Weights of a small transformer language model.
Training: 150M tokens, 4569 steps.
MLP neurons of a small language model. Each row is named by its layer, matrix (gate and up: input weights; down: output weights) and neuron, and shows model dimensions 64-159. Each number is 128 + 24 x the weight over its row's rms, rounded and kept within 0 to 255. A neuron's up and down rows have the sign that makes its largest values positive.
Before each neuron's rows, "fires on" lists the tokens most often at its 100 highest values on Wikipedia text that the model never trained on. A number after a token or word is its count.

fires on: ":" 18, ")" 14, "t" 12, "|" 11, "ta" 7, "ch" 7
L3.gate120 [114 135 132 166 128  98  85 153  87 113 125 143 147 127 104 107  81 148 113 131 145 122 148 110 112 123 103 112 132 150 138 147 143 151 155 121  87 100 102 141 154  86 125  85 140 178 125 133 107 118 114 130 104  91 149 148 119 135 132 153 165 116 119 149 123 103 100 107 128 165 127 138  98 109  85 135 166 123 155 133 121 147 128  92 131 135  95 160  89  90 141 104 145 127 158 118]
L3.up120 [138 132 117 164 136 113 126 151  97 125 127 111 130  94 107 138  88 120 105 126  88 114 155 107 150 122 102 134 120 123 153 116 157 134 157 100 113 131 118 169 149 117 112 163 137 166 117 111 144 112 104 144 131 151 173 113 115 129 142 130 163 143 111 118 123  97 112 109 142 118 119 123  86 135 122 133 193 126 189 109 119 143  81 139 101 143 152 136 136  82 110 161 147 151 122 151]
L3.down120 [134 159 152  94 120 170 177 111 154 134 117 112 105 114 161  81 117 148 136 104 115 167  76 154 134 123  89  78 131 122 110 124 109 115 116 148 144 139 128  91 137 152 146 121 117 145 122 130 123 119 146 181 109 105 142 129 141 129 133 123  82 129 162 114 146 148 107 123 142 100 125 131 178 125 149 134 147  98 103  98 109  77 100 100 134 115 149 119 151 120 111 149  81 162  64 127]

fires on: " =" 22, "se" 19, "-" 8, "al" 8, "d" 6
L8.gate150 [110 100 119 119 126 121 125 119 171 143 101  77 132 116 129 142 146 117 145 120 123 129 158 194 132 133 151 117 108 116 139 121 117 124 113 142 119 134 159 115 117 137 127 121 115 117 160 143 140 124 121 142 144 122  97 101 160 144 152 146 154 108 153 107 137 145  94 155 128 131 104 134 148 137 149 121 106  85 149 106 133 138 131 129 136 119 143 131 101 124 153 141 133  88 139 144]
L8.up150 [181 104 129 112 132  96 132 149 119 133  99 102  98 132 116  86 124 123 153  83 122 135 149 155  86 110 173 110 122 114 119 136 112 126 144  66 112 137 146  93 130 115 149 104  82 175 182 117 116 160 144 158 130 171 152 126  94 145 127 116 131 104 134 138 122  94 107 143 163 145 136 103 114 165  99 125 115 127 163 131  91 105 125 118 118 112 132 120 138 144 137 128 154 100 119 116]
L8.down150 [137 138 110 122 137 124 163 162 158 157 110 132  79 219 101 136  82 108 128 136 135 128 150 134 110 100 126 112 132 144 118 104 164 148 151 106 131 136 102 162 133  89 135 133 142 101 131 178 119 177  97 134 112  92 123  95 131 117 116 115 116  89 144 161 122 108 131 104 122 132 133 152 163 107 134 123 149 105 108 125 151 116 146 123 155 137 171 138 128 159 123 133 122 115 132  87]

fires on: " 18" 46, " 17" 13, " 16" 9, " 15" 9, " 13" 5, " 14" 4
L7.gate164 [ 93 105  79 158 149  89 101 119 134 169  48 142 138  77 137 152 118 114 146 181 172 106 136 112  91 124 135 128  42 111 115 151 151 133 180 130 138 111  97 144 135 130 147 134 125 100 100 123 134 127 127 116 140 101 135 148 127 144 117 147 107 149 169 166 108 117 144  86 128 159 141  71 132 129 132 154 114 136 112 128  90 141 147 106  96  64 141 122 131 127 134 128 120 131 135 129]
L7.up164 [172 115  93 105 109 109 128 107 137 117 152  99 135 123 110 145 138 163  98 150  99 157 118 155 123 167 151  96 130 104 156 142 142 157 159 112  67 156 182 160 116 103 171 144  98 140 126 160 148 124 133 148 109 118 149 139 106 131 131 156 156 135 169 164 132 100 117 153 104 152  95 162 139 119 123 118 117 104 117 175 121 102 107 131 145 111 103 113 129 132 115 113 134 104 132 102]
L7.down164 [132 121 119 122 151 127 161 121 136 132  95 110 170 114 114 126 102 162 131 111 126 105 132  81 117 133 130  92  93 157  85 153 122 147 140  75 109 134 137 162 127 153 102 161  86  92  95 169 128 144  50 127 140 136 142 143 140 148 105 157 128  84 139  98 188 110 103 124 110 142 139 156 153 137 151 185 122 120 116 102 132  89 170 136 110 126 141 146 125 106 124 147 164 128 119 143]

fires on: " \"" 30, "." 15, "'" 5, "sis" 4
L7.gate172 [ 72 116 145 150  71 137 131 136 160  56 138 146 109 139 107 106 100 111 111 152 116 145 109 187 105 115 159 137 133 105  99 135 158 106 126 150 135 168 145 144 130 131 160 123  93 153 130 156  91 164 130 124 120 131 172 133 108 109 124 133 122 163 103 148 127 113  94 180 129  85 147 147 139 151 116 143 116 135 141 130 138 101 146 166 142 117 118 137 123 129 124 102 134 144 131 102]
L7.up172 [144  86 111 159 141 108 137 143 112 106 111 103 141  90 110  96  86 187 140  79 109 116 152 136 122 145 114  81 135 141 136 107 131 165 143 116 148 113 122 131 112 123 125 143 160 133  93 149 131 110 126 113 164 110 132 130 139 107 102  65 111 149 167 164 142 158 119 119 164 124 126 125 119 146 125 132 113 169 113 114 109 115 130 144 167 131 134  98 102 139 102 143 120 130 159 135]
L7.down172 [148 146 137 162 148 109 161 174 108 135 113 160 157 114 137 122 103 114  98  95 158  75 195 120 105 127 165 128 128 110 134 139 105 124 121 164 155 112 135 139 141 131 133 109 148 108 114 107 116 103 129 146 153 146 188 141 122 136 117  82 137 138 163 140 149 121 124 139 148 122 115 166  78 142 117  99 141 161 115 153 152 149 134 114 128 125 148 106 139  96 140 119 146 150 131  69]

fires on: " Mac" 19, " Tom" 11, " Tim" 9, " creat" 8, " Cam" 6, " Jim" 6
L2.gate76 [125 110 152 131 153 112 132  95 127 120 141 138 162 115 172 109 133 104 137 117 137 122 112 121 123 114 154 107 131 162 119 133 156  85 112 130 157 143 157  99  97  99 146 127 165 147 125 159 107 111 147 133 132 146 103 136 149 129 140 133 142 187 146 106 140 119 111 146 130 117 107 145 112 111 126 156 117 124 124 174 173  78 111 120 128 110 102 139 151 149 148 146 139 143 140 107]
L2.up76 [145  72 147 151 133 128 122  72 151 161 123 145 144 130 151 113 138 115 149 105 152 170 117 103 142 152 128  70 153 154 119 128 117  98 130 109 140 139 108 104 105 111 155 122 128 150 117 158  93  81 151 105 145 130 109 166 134 161 159 112 131 174 134 128 117 131 137 122 138 143  89 169 104  99 151 163 123 120 149 157 137 121  91 128 155 123 115 103 150 136 131 136 136 117 119  85]
L2.down76 [137 115 144  87 138 135 127  90 105 146 109  94 120 136 173  87 174 105 151  98 174 166 117 109 142 124 154 147 164 155 119 162 102 116 162 142 112 120 128 113 121 165 185 124 113 146 134 179 129 146  78 118 145 117  89 156 111 133 107 104 120 150 146  97 142 145 137 136 168  82 122 137 139 127 113 115  97  99 143 129 169 142  86 124 127 152 140 118 144 123 130 159 139 127 131  76]

fires on: "." 35, "/" 25, "ald" 6, "hi" 6
L6.gate1 [120 150  99  90 155 120 176 134  93 153 187 134 134 129 105 103  90 101 175 129 119 152 140 158 108  74 127 152 111 128 161 155  81 119 102 125 160 158 168  95 151 123  80 115 145 125 152 159 156 143 140  96 137 126 104 127 128 189 163 131 105 123 130 145 156 134 141 145 163 138 123 142 139 123 130  89 122 129 123 181 106 122 120 117 109 103 110 164 106 126 129 107 152 135 123 128]
L6.up1 [ 87 126  89 112 157 120 125 163 123 100 126 139 109 147  81 166 116 128  93 123 165 124 129 115 172 124 156 126  72 136 183 158 148 157  89 124 120 110 111 111 133 153 144 141 141  75 136 111 141 165 128 139 161 129 160 173 144 186  95 149 150  95 142 130 114 126 139 124 151 112 155 146 153  90 157 150 115 141  89 159 103 109 112  92 132 151 127 119  94 116 163  72 129 156 107 145]
L6.down1 [122 102 139 113 104 150 144 114 135 104 132 116 106 177 154  69 108 172 154 177 183  94 111 140 144 131 138 161 116 144 131 183 163 107 128 159  94 155 141 139 123 100 122 105 127 111 142  94 138 115 134 112 128 138 161 132 146 107 100 127  95 134 122 111 160 144 109  97  87 152 165 169 139 141 121 101 154 181 155  93  91 101 137  94 114 178 123 150 128 125  95 129 112 120 113 112]

fires on: " just" 16, " what" 10, " high" 10, " located" 10, " much" 8, " nearly" 6
L2.gate78 [100 132 133 105 144  95 138 115 153 108 112 145 121 130 113 104 133 113 110 157 126 117 100 142 120 115  88 142 164  93 115 132 107 120 139 113  90 169  94 115 134 141 138 159 130 154 120 111 140 122 125 191 134  99 140  83 146 150 132 134 155 160  94 133 134 122 104 155  71 132  93 180  92 121 134  97 175 128 136 120 117 132 118 125 154 104 151  76 110 158 183 115  93 128 110 128]
L2.up78 [115 116 152 139 155 134 120 123 101 111 174 137 141 136 141 112  89 160 106  71 156 121 138  84 131 145 123 107 120 131 123  90 129 123 123 122 134 122 108 112 138 162 111 141 143 169  91 144 106  55 122 133 145 106 142  74  94 146 145 123 134 134 112 143 120 134 117 145  87 126 118 140  99 158 134 129 113 122 142 117 170 148 139 139 119 104 153 162 120 132 131  84  96 148 166 172]
L2.down78 [123  86 131 141 167 138 105 113  72 117 181 158 114 134 134 138  92 163  88 126 143 111 140 130  95  84 137 134 142 113 143 138 120  88 132 143 108 106 126 109 100 125  96 141 122 154 102 118 130 129 114 143 127 134 124  99  79 134 146 144  87 119 143 110 118  89 111 153 112 123 138 119 107 129 128 105 145  94 108 107 114 155 143 130  84 124 134 131 152 126 167 121  93 184 181 171]

fires on: "." 76, "\n\n" 24
L5.gate110 [107 137 188 161 104 111 135 127 125 127 128 142 101  74 124 151 175 156 148 147 106 157 150 167 106 113 144 151 125 144 127 112 137 123 161 121  99 138 121 149  84 109 175 119 162 136 105 178 100 133 117 115 151 138 138 105 110  90 127 164 156 139 141 107 120 131 126 184 122 137 131 122 119 146 120 139 149 126 147 107 115 128 106 131 130 166 120  86 156 142 103  83 144 136 129 133]
L5.up110 [150 152 113 111  96 109 129 131 114 128  97 119 179 132 137 131 167 133  98 155 146  93 143  97 134  93  88 119  98 118 138 108 124 126 113 100  99 123  91 120 148 122 206 121 113 122  91 131 108 139 114 158  83 131 158 164 142 155 144 134 126 138  83 173 139 107 122 171 130  77  90 156 133 103 119 145 113 153 136 121 125 152 114 127 123 139 126  93 137 163 118 138 130 126 144 156]
L5.down110 [156 125 121 161 150 151  95 168 100 129 148  68 147 130 130  97 144 100 140 120 134 137 180 140 107 110  90 122 103 126 158 147 145 131 130 175 123  93 153 147 148 135 170  71 138 100 105 148 137 116 117 151 139  74 110  99 136 179 112 116 131 177 117 126 120 138 122 115 126  93 112 133 110 140 139 116 102 138 130 128 115  92 120  96 128 131 157 136 103 102 154 113 140 147 118 143]

fires on: " p" 17, " just" 16, " next" 7, " nearly" 6, " 18" 5, " per" 5
L3.gate136 [122 115 132 107 151 102 125 137 100 129  89 135 139 116 109 110  97 159 124 115  99 141 133 121 145 181 133 116 131  51 133 159 124 133 148  88 130 113 102 129 149 105 103 127 133 124 163 119 130 153  99 141 160 134 159 131  95 143 132 155 143 129 132 199 138 117 110 157 122 126  88 147 134 155 122 120 132 107 122 102 133 135 103  91 117 146 148 101  60 170 109  92 113  93 131  74]
L3.up136 [134 156 136  81 116 107 119 111  81 106  96 172  95 125 148 107 154 128  88 120 112 151 115 119 136 174  99 122 101 138 118 182 103 166 143  92  90 160 100 140 142 136 135 120 157 116 185 120 114 108 119 121 170 116 148  97 140 112 131 108 122  93 100 132 119 140  77 117 117 150  82 114 132 142 148 123 116 163 155 108 142 139  89 131  86 132 101 133 147 124 108 117  93 112 110 109]
L3.down136 [168 123 138 158 129 122 131 104  92 143  90 141 115 136 104 119 173 123 138 136  99 139 146 107 120 148 110 151 114 127 111 134 171 164 132 151 125 170 118 109 125 114 142 141 165 112 133 119 148 143 124 144 125 118 180  76 100 144 144 146 123 158 133 169 125 110 159  88 137 103 123 103 125 141 132 141 129 114 103 146 117 166 121 130 146 114 133 156  80  96 154 152 123 143 120 149]

fires on: " to" 26, " and" 24, ";" 19, " or" 12, "te" 7, "–" 6
L6.gate137 [118 107 112 141 142 121 114 146 177 130 139 108 115 109 117 144 161 119 112 100 118  93 143 111 130 120 109 126 121 117 206 159  96 146 162 151 115 135 150  97 126 129  74  91 121 115 133 148 162 103 132 127 135 126 125 116 129 119 149 138 131 144 109 103  87 146  86 107 139  88 137 132 133  74 131 167 138  70 146 146  86 125 121 103 138 137 156 175 119 124  99 141 137 126 113 104]
L6.up137 [131 133 100 174 156  88  77 129 162  92 140  76 159 126 135 154 114 132 155 117 106 104 105 117 125  88 118 117 129 159 100 117 114 152 154 124 119 107 118 159 142  96 116 124 125 134 123 127 122 154 156 177 166 104 156 143 107  90 139 127 118 160 120 140 135 149 124 123 157 170 120 107 161 143 151 113 130 168 160  86 142  95 118 124 123 130 190 100 116 117 123  95 106 139  93 104]
L6.down137 [ 98 143  83 143 170  92 113 117 147 120 132  79 119 140 112 143 164  99 141 145 111  95 147  93  87 147 150 120 131 107 130 124 119 169 136 120 110 132 156  84 117  98 127  83 167 153 152 117 127 136 105 115 130 106 128 160 145 103  87 125 111 163 108 144 135 136 129  73 135 159 146 119 148 127 165 136 145 154 135 126 128 142 148 112 168 125 148 124 119 113 118 126 116 132 160 116]

fires on: " inter" 31, " Inter" 20, "Re" 13, " ob" 7
L2.gate8 [147 108 127 105  73 112 148 112 127  97 130 158 123 133  90 157 138 162  99  83 147 110 104 116 154 129 135 116 132  86 126 113 118 139 127 134 105 122 150 107  94  92 160 137 138 129 149 134 143 141 122 134 115 127 145  96 127 127 119 139 153 112 109 146 171  50 114 150 128  94 125 160 136  97 121 168 144  54  94 128  80 105 133 108 126 113 117 115 109 122 145 120 113 136 141 108]
L2.up8 [132  97 126 129  79 103 123  72 137 154 134  84 123 104  88 157 163 146 155 103 130 181 116 122 145 128 145 100 111  89 104  90 127 149 116 132  85  87 110 107 117 138 127 123 131 140 141 138 130 115 120  95 135 164 135 102 145 152 164 136 163 131 128 140 151 101 162 161 114 136 128 152 118 125 147 146 144  90 172 167 136  94 152 155 136  53 105 135 131 141 113 104 139 156 101 169]
L2.down8 [104 124 138 106  84 110  91 105 153 154 151 113 123 138 142 150 124 136 101  80 111 129  93 120 153 132 105 130 125  91 145 129 149 133 144 112 119 127 119 117  80 117 114 107 168 119 116 112 152 139 131 105 118 155 142  88 123 167 144 130 129  79 153 111 155  98 144 167 142 108 102 126 104  92 173 138 155  92 110 121 114  97 120 124 141  90 110 108 126 129 102 126 141 131 153  98]

fires on: "d" 14, "tt" 13, "00" 10, "b" 6, " la" 4, "90" 4
L5.gate38 [119 131 109 159 110 147  95 137  99 125 121 146 140 106 148 151 133 137 121  84  85 135 140 112 123 115 131 182 116 129 129 120 134 155 147 176  97 128 101 155 156  77 168 110 129 120  73 162  96 119 143 117 108 121 151 119  69 142 135 118 124 103 124 136 138 125 125 151 141 107 143 113 102 154  91 109 132 153 114  86 145 114 121 114 132 133 165 112 157 159  81  86 127  69 138 130]
L5.up38 [126 121  77  70  95  98 100 104 166 101 126  99 103 120 126 140 156 114 160 150 133 152 133 126 113 107 115 150 131 152 143 147 103 199 102  96 100 124 143 147 137 141 109 129 178 141 112 122 117 132 162 131  86 175 129 128 137 128 125 132 110 126 113  97 126  95 142 126 133 101 108  99 161 103 111 154 123 106 122 103 144  85  95 151 136 115 154 111 133 185 169 122 127 172 113 154]
L5.down38 [134 140 176 103  79 134 151 151 114 125  99 124 155  98 129 120  97 163 104  69 132 122 114 158 139 135 152  78 143 114 114  73 148 118 105 114 154 140 137 164 124 138 100 142 160 146 121 125 135 115 111  99 156 123  84 130 142 107 102 128 169 169 147 140 150 134 195 143 120 140 196 103 179 112 124 132 120 118 111  76 178 128 148 125 103 132 162 145 148  83 100 154 115 130 125 129]

fires on: ":" 18, "ch" 14, " |" 10, "ust" 8, "ick" 6, "ber" 6
L6.gate210 [107 143 146 170 105 156  93 144 139 113 137 137 102 155  92 144  89 145 106 129 144 137 125  98 116  96 124 144  99 107 119  97 117 138 151 160 114 147 144 187 148 142 115 129 152 140 111 126 125 119 155 166  92 126 126 158 135 132 131 135 112  89 108 111 116  69 135  76 150 129 125 130 123 181 127 158 138 134 161 152 104 161 138 147 144 137 150 133 103 115 152 137  89  82 127 178]
L6.up210 [151 137 150 126 116 120 120 192 126 138 136 122  85 147 141 161 148 124 119 152 145 171 140 140 146 142 166 118 133 113  61 111 132 118 146 170 111 139 153 126 203  95 136 112 138 110 114 123  87 146  88 130 114 115 150 114 130 101 116 152  96  88 124 125 144  82 107 108 123 136 142 113 117 127 111 112 146  98 144 130 119 147 113 121  89 125 127  81 161 101 157 119 127 117 135 116]
L6.down210 [ 94 141 186 166 118 130  82 128 153 128 106 104 163  97 137 127 153 128  87 113 136 110 117 117 156 119 117 136 108 100 149  87 121 107 175 126 107 134 140 103  90 158  80 153 146 162 183 142 109 132 135 145 105 148 156 125 129 181 123 119 133 108 148 117 117 148 103 132 119  95 168 132 135 140 153 101 148 133 127 102 104 114 155 133 142 137 167 162 107 125 147 157 117 106 139 132]

fires on: " than" 16, " over" 12, "r" 9, " du" 7, " to" 6, "te" 5
L8.gate97 [ 65  96 123 133 128 163 113 150 150 138 121 100 119 126 119  85 120 106 112 161 114 104 149 146 125  72  82 131 116 112 146 121 140 114 131 165 149 167 170  94 180 118 103 124 115 135 159 108 124 105 112 121 133 112 144 136  83  75 100 130 108 144 134 130 107 100 158  88 127 110 143  96  92 127 157 145 176 135 136 112 109 147 130 108 141 148 132 129 121  79 105 127 138 129 106 117]
L8.up97 [111 117 135 145 122 119 125 117  99 118 116 125 132 102 133 105 170 106 156  92 169 117 113 133 125 112 154 174 110 125 136 138 135 184 106 137 145 147 148 118  88 117 111  81 166 146 111 114 145 170  78 112 123 133 154 146 135 120 119 125 160 126 102 122  82 164 150 141 161 137  98 160 147 134 110 128 167 145 157 136 100  99 186 155 150 143 165 104 137 117 138 101 139 136 120 113]
L8.down97 [129 124 119 112 137 148 115 131 123 221 103 148 124  95 121 145 147 146 117 147 131 141 143 154 130 147  78  92 126 127 180  77 157  99 164 118  93 109 139 118 122 137  93 129 118 116 167 140 105 103 104 121 150 131 138  82 133 148 132 130 107 145 119  92 125 117 158 116 150 113 103 103 140 150 117 118  95 115 113 129  92 132 157 136 124 116 149 109  83 125 127 140  87 131 131 104]

fires on: "r" 23, " over" 14, "l" 12, "b" 6, " only" 6
L7.gate47 [137  84  96 168 124  90 136 135  77  71  90 115 136 169  80 120 131 118 103  91 156 125  93 129 163 111 108 124 132 116 130 140 137  88 118 119 136 119 157 107 155  99 140  99 119 148 152 125 135 141 116  94 100 160 136 101 110 105 107 132 118 149 147 102 100 102 131 112 120 179 118 133 111 100 102 140  82 165 117 138 101 148 145 115  91 121 116 146  93 139 165 144 127 164  99 132]
L7.up47 [132  81 123 116 124  74  79 138 117 108 116 101 151 162 144 101 119 122 117 115 118 124 117 136 148 125 151 128  93 128 172 128 128 174 112 106 140 126 191 109 162 160  93 111 168 119 138 113 141 123 167 151 152 150 140 128  98 160 119 125 128  86 168 142 120 117 148 145 131 124  84 132 131 145 104 110  98 139 157 154 151  74  95 115 160 114 120 127 110 153 123 113 142 124 130 118]
L7.down47 [ 69  83 107 105 118 168 140 113 173 137 119 149 152 115  97 123 170 151 160 126 113 120 165 150 132  90  55 131 177 131 100 130 144 128 138 152 132  98 157 135 107 123 128 163 166 117 118 120 138 139 151 131 126 150 121 148 133 123 129 178 102 113 125 155 109 110 135 105 152 136 131 105 161 133  97 135 149 140 142 120 133 162  76 128 151 118 165 136 144 177 136 173 108 148  89 167]

fires on: "," 81, " with" 11, " |" 4
L3.gate1 [121 130 143 126  87 137 176 146 123 108 122 153 129 125 142  96 134 166 119 124  97 124 101 139 118  84 123 135 117 139 106 109 140 128 107 130 120 133 163 115 106  93 135  92 107 102 147 165 157 105 149 134 145 149 113 115  85 128 126 158 105 122 147 144  99 136 110 113 183 149 192 147 155 141  83 169 107 109 143 102 127 119 112 122 137 137 148 116 165 126 127 108 150 132 111 155]
L3.up1 [162  95 131 140 105 125 135 114 121 112 136 117 124 126 107 116 180 123 131 112 106 120 113 106 123 119 132 119 171 106 141 123 120  92 112 181 130 156 129  78 138 122 162 159 119 174 107 132 107 121 131 107 169 116 106  98 101 132 164 113 133  68 130  83 116  95 123 146 110 115 114 149 115 107 167 107 114 173 159  91  97 135 140 128 172  99 119 126 122 101 117 178 141 142  88 106]
L3.down1 [118 175 116 142 140 135 146 145 103 154 135 135 165 150 164 145 102 161 122 139 144 121 138 168 143 138 138 129 102 140 121 132 144 120 119 130  70 163 142 188 117 135  97 115 109 114 156 131 138  94 114 115  95 142  88 162 136 139 130 102 142 139 119 187 146 131 149 129 165 175 138  79 143 109 116 139 163 128 126 129 112 144 125  93 137 123 127 112 128 171 142 101  99 122 152 177]

fires on: " of" 27, " all" 14, "eg" 6, "unc" 5
L6.gate87 [134 108 139  93 111 139 104 152 148 178 147 105 151 118 143 110  86 192 168 104 138  82 157 161 134 114 104  95 141 145 110 128 144 129 104 136 135 130 130 141 158  93  83 143 112 149 126 111 117 110 132 118 123 140 137 113 136 159 140 124 141 139 159 112 111  76 161 133 124  86  95 142 113 119 169  76 156 123 168 162 148  92 135 100 147 130 142  91 141 143 100  98 129 108 107 129]
L6.up87 [ 78  75 117 110 146 159 144 108 125 171 151 124 154 127 113 129 108 108 132 125 151 137  95 121 117 123  95  99  84 116 149 124 115 107 139 143 120 132 144 145  98  85  99 126 149 177 127  86 123 161  77 108 129 107 107 147 129 140 145 158 127 155 149 138 137 116 151 152 121 141 144 121  77 132 135 132 115 117 162 165  93 145 163 120 161  94 103 162 117 101 142 136 108 103 147 136]
L6.down87 [132 186  90 105 150 138 131 127 130 159 111 139 164 183 135 169 150 152 120  87 104 167 135 116 140 108 140 131 150 145 140 155 117 129 156  99 106 150 163 170 115 128 127 101 122 121 158 143 112 157 149 175 164 120  87 115 119 144 112 105  98 155 140 129 120 119 116 135 121 110 132 123 146 121 129 114 125 123 122 129 100  88 123 110 171 166 116 115 129 126  70 162 154 126 211 105]

fires on: " |" 57, " grand" 6, " Grand" 5
L2.gate160 [101 149 147 101 156 102 108 110 108 119 113 156 144 157 153 116 100 148 127 172 131  82  94 118 122 134 139 136 112 157 143 104 135  83 143  89 148 128 123 101 126 129 118 116 125 142  79 119 129 143 132  80 134 147 170 137 139 126 104 122 152 100  97 164 128 136 104 131 104 157  98 152 103 173 134 131 166 161 153  86 138 123 141 127 151 150 148 145 133 113 112  73  99 116 100 141]
L2.up160 [120 129 173 150 114 107  89 121 134 138 184 101 121 174 141 100 128 125 142 116 131 145  93 111 178 127 133 108 150  95 115 111 124 148 130 152 139 147 113 127 127 100 121 116 101 142  80 141  85 105 124 144 103 106 128 177  76 116 127 127 148 117 130 117 133 140 132 141 198 124 135 122 129 106 147  53 130 103 149  95 143 144 140 115 131 105 153 109 133  71 113 169 166 140  84 145]
L2.down160 [ 91 135 148  96 167 121 119 153 101 112 125  90 140 123 169 120 132 200 126 114 129 113 145 157 117 149 142 142 106 181 173  98 103 127 109 116 121 111 137 134 132 142 122 114  96 147 127 112 142 139 148  90 127 111 134  99 151 176 140 118 141 148 101 132 106 157 127 137  97 123 137 125  91 116 119 146 154 206  84  97 139 137 134  91 129 175 135 109 112 143 119 124 125 151 130  96]

fires on: " |" 25, "N" 15, " of" 14, "iji" 7, "|" 5
L8.gate250 [118 176 140 144 135 149 124 132 121 130 118 127  77 116 116 147  97 149 100 123 126 120 146 121 130 113 128 164 156 124  97 137 146 147 126 180 151 145 134 116 116 128 157 135 108 175  81 135 110  89 164 112 121 107 173  86 115 126 141 132 110 161 104 111 131 123 129 136 157 120 130 135 131 155 148 160 124 140 135 137  84 127 131 156 146 123 125 126 162 155 110  94 129 111  66 184]
L8.up250 [146 140 120 104 144 152 151  85 162 112  91 151 125 115 132 128 130 120 156 125 142 145 155 131 122 138 102 118 151 151 116 110 145 116 124 125 149 134 126 127 122 132 126 122 117 156 106 117 116  79 103  86 130  97 148 126  99  96 151 161 136 159 115  92 131 162 132 144 116 142 156 127 124 120 139 108  96 126 177 128 108 146 135 119 177 149 145 103 112 143  91 138 162 138  89 112]
L8.down250 [105  71 119  68 119 148 109 115 121 188 130 111 134 111 123 158 149 141 147 153 173 121 122 112 149 158 123 107 117 102 165 152 139 121 181 114 163 145 118 135 128 133  81  99  98 117 137  87 122 123 148 138  99 167 135 122 138 124 167 129  89 109 139 113 115 154  90 117 150  88  82 165 103 115 118 109 121 142 155 109 130 124 120  99 137 170 122 132  79  92 113 145  89 142 156 127]

fires on: " to" 21, "be" 20, "." 16, "za" 5, "See" 4
L7.gate140 [ 91 156 123 154 125 139 110 124 128 145 108 112 114 129  63 134 137  93 178 133 109 140 134 152  99 132 141 112 138 117 145 119  90 148 140 171 128 132 146 131  87 175 137 118 114 140 131 128  74 176 117 104 107 100 123 142 142 133 162 165 170 186 105 124  95 120 135 128 131 187 148 137  99  94 110 132 142 106 140 142 149 144 134  96 116 116 137 152 103 122 129 155 157 135 100 116]
L7.up140 [131 118 135 111 115 144 157 151 172 173 122 157 126 149 104 107 138 109 177 130 118  83 123 102 118 122  97 125  91 134 103 168 129 148  79 106 103 105 111 104  81  85 144 144 108 139 123 105 115  96 106 114 117 117 136 131 111 127 111 149 122 126 127 144 147 138 118 195 116 137 112  99 152 139 162 135 138 127 115  71 125 112 119 140 139 110 108 137 106 165 120 179 122 147 123 143]
L7.down140 [134 137 123 138  96 132 113 147 100 122 153 102 152  92 153 106 131 113 134 121 118 142 138  98  94 119 141 106  97 127 107 148 185 126 143 123 134 143  85 109  90 134  91 124 134  96 148 145 151 113 142 114 129 101 147 104 162 165 156 107  84  72 132 124 163 139 137 160  94 122 100 107 107 110  99 108 124  91 128 167 144 155 123 159 107 157  98 116 116 185 147 135 100 156 114 154]

fires on: "." 33, " N" 9, " McC" 7, " Mon" 6, " Sun" 6
L2.gate176 [ 65  72 162 184 137 143 150 138 134  93 120 143  99 140  92 121 109 100 121 159 128  89 143 167 104 123 170 149 127 162 133 146 134  95  94 121 129 146 132 125 113 126 155 101 135 106 122 129 120 172 132 120 143 171 118 171  98 117 150 134 152 120  60 115 109 153 150 136 114 119 136 131  85 132 113 135 125 146 164 128 156 123  90 116  95 146 156  81 129 124 156 145 134 110 147 108]
L2.up176 [ 66  88 120 165 138 159 121 129 115 137 144 137 130  96  86  91 114  90 114 157 134  81 105 152 120 128 156 153  97 175 103 115 121 108 112 120 126 122 120 140 148  95 160 125 140 170 121 103  95 157 111 137 131 172 144 150 109 134 145 123 155 113 128 124 110 157 120 154 130 110 114 119 100 103 125 151 150 129 106 102 132 111  97 143 113 129 145  86 109 120 154 149 125 138 120 144]
L2.down176 [147 135 146  97 117  95 139 102 167  79 131  84 111 121 104 131 182 129 135 156 118 102 153 169 128 109 156 102  67 127 139 117 118 146 126  89 110  63 105 125 123 127 131 112  79  95 121 133 102 141 139 119 126 117 127 105 135 109 168 107  71 129 156 130 104 154 159 104 147 106 100 136 164 137  82 122 111 122 130 104 149 134 140  99 109 153 120 144 155 121 114 128 123 148 142 116]

fires on: "\n\n" 63, "\n" 4, "=" 4, " species" 4
L3.gate116 [140 141  97 120 114 133  98 153 120 155  92 146 140 176 131 105 125 136 157 133 181 120 134 138 112 147 146 122 150  98 113 151 185 142 106 127 180 126 116 124 154 132 164 118 112  98 123 143 126 125 103 101 128  83 115  84  85 120 105 123  85  94 110 145 159 113 113 112 113 136 100 148 147 130 132 115 118 133 165 135 126  98 125 151  95 113 176 185 148 139 148 103 111 102 136 152]
L3.up116 [ 98 119 113  89 113 155 141 109 147 152 101 148 130 165 141 149 101 123 120 131  92 109 142 124 155 129 112 111 100 173 102 151  94 130 154 129 118 104 127 125 159 114 130 138 134 107 140 126 112  96 116 146 170 125 100 120  90 138 107 117 161 175 117 115 148 118 115 131  85 151 115 109 179 186 132 114 110 124  74 140 148  87 140 184 108 118 141 118  90 154 135 153 118 110  97 130]
L3.down116 [126 103  79 135 170 100 158 103 139 121 124 129 115  92  95 124 147 119 107  91 109 179  97 131 143 170 150 113 155 118  96 138 154 121 120 121 150 124 137 122 145 126 127 104 196  91 135 119 165 158 164  85 115 111 125 111 188 112 116 140 101 110 111 147 128 169 117 134 116  86 127 120 110 134 138  79 160 118 160 121 119 123 135 121 152  85 132 143 137 129 199 122 119 180 162 137]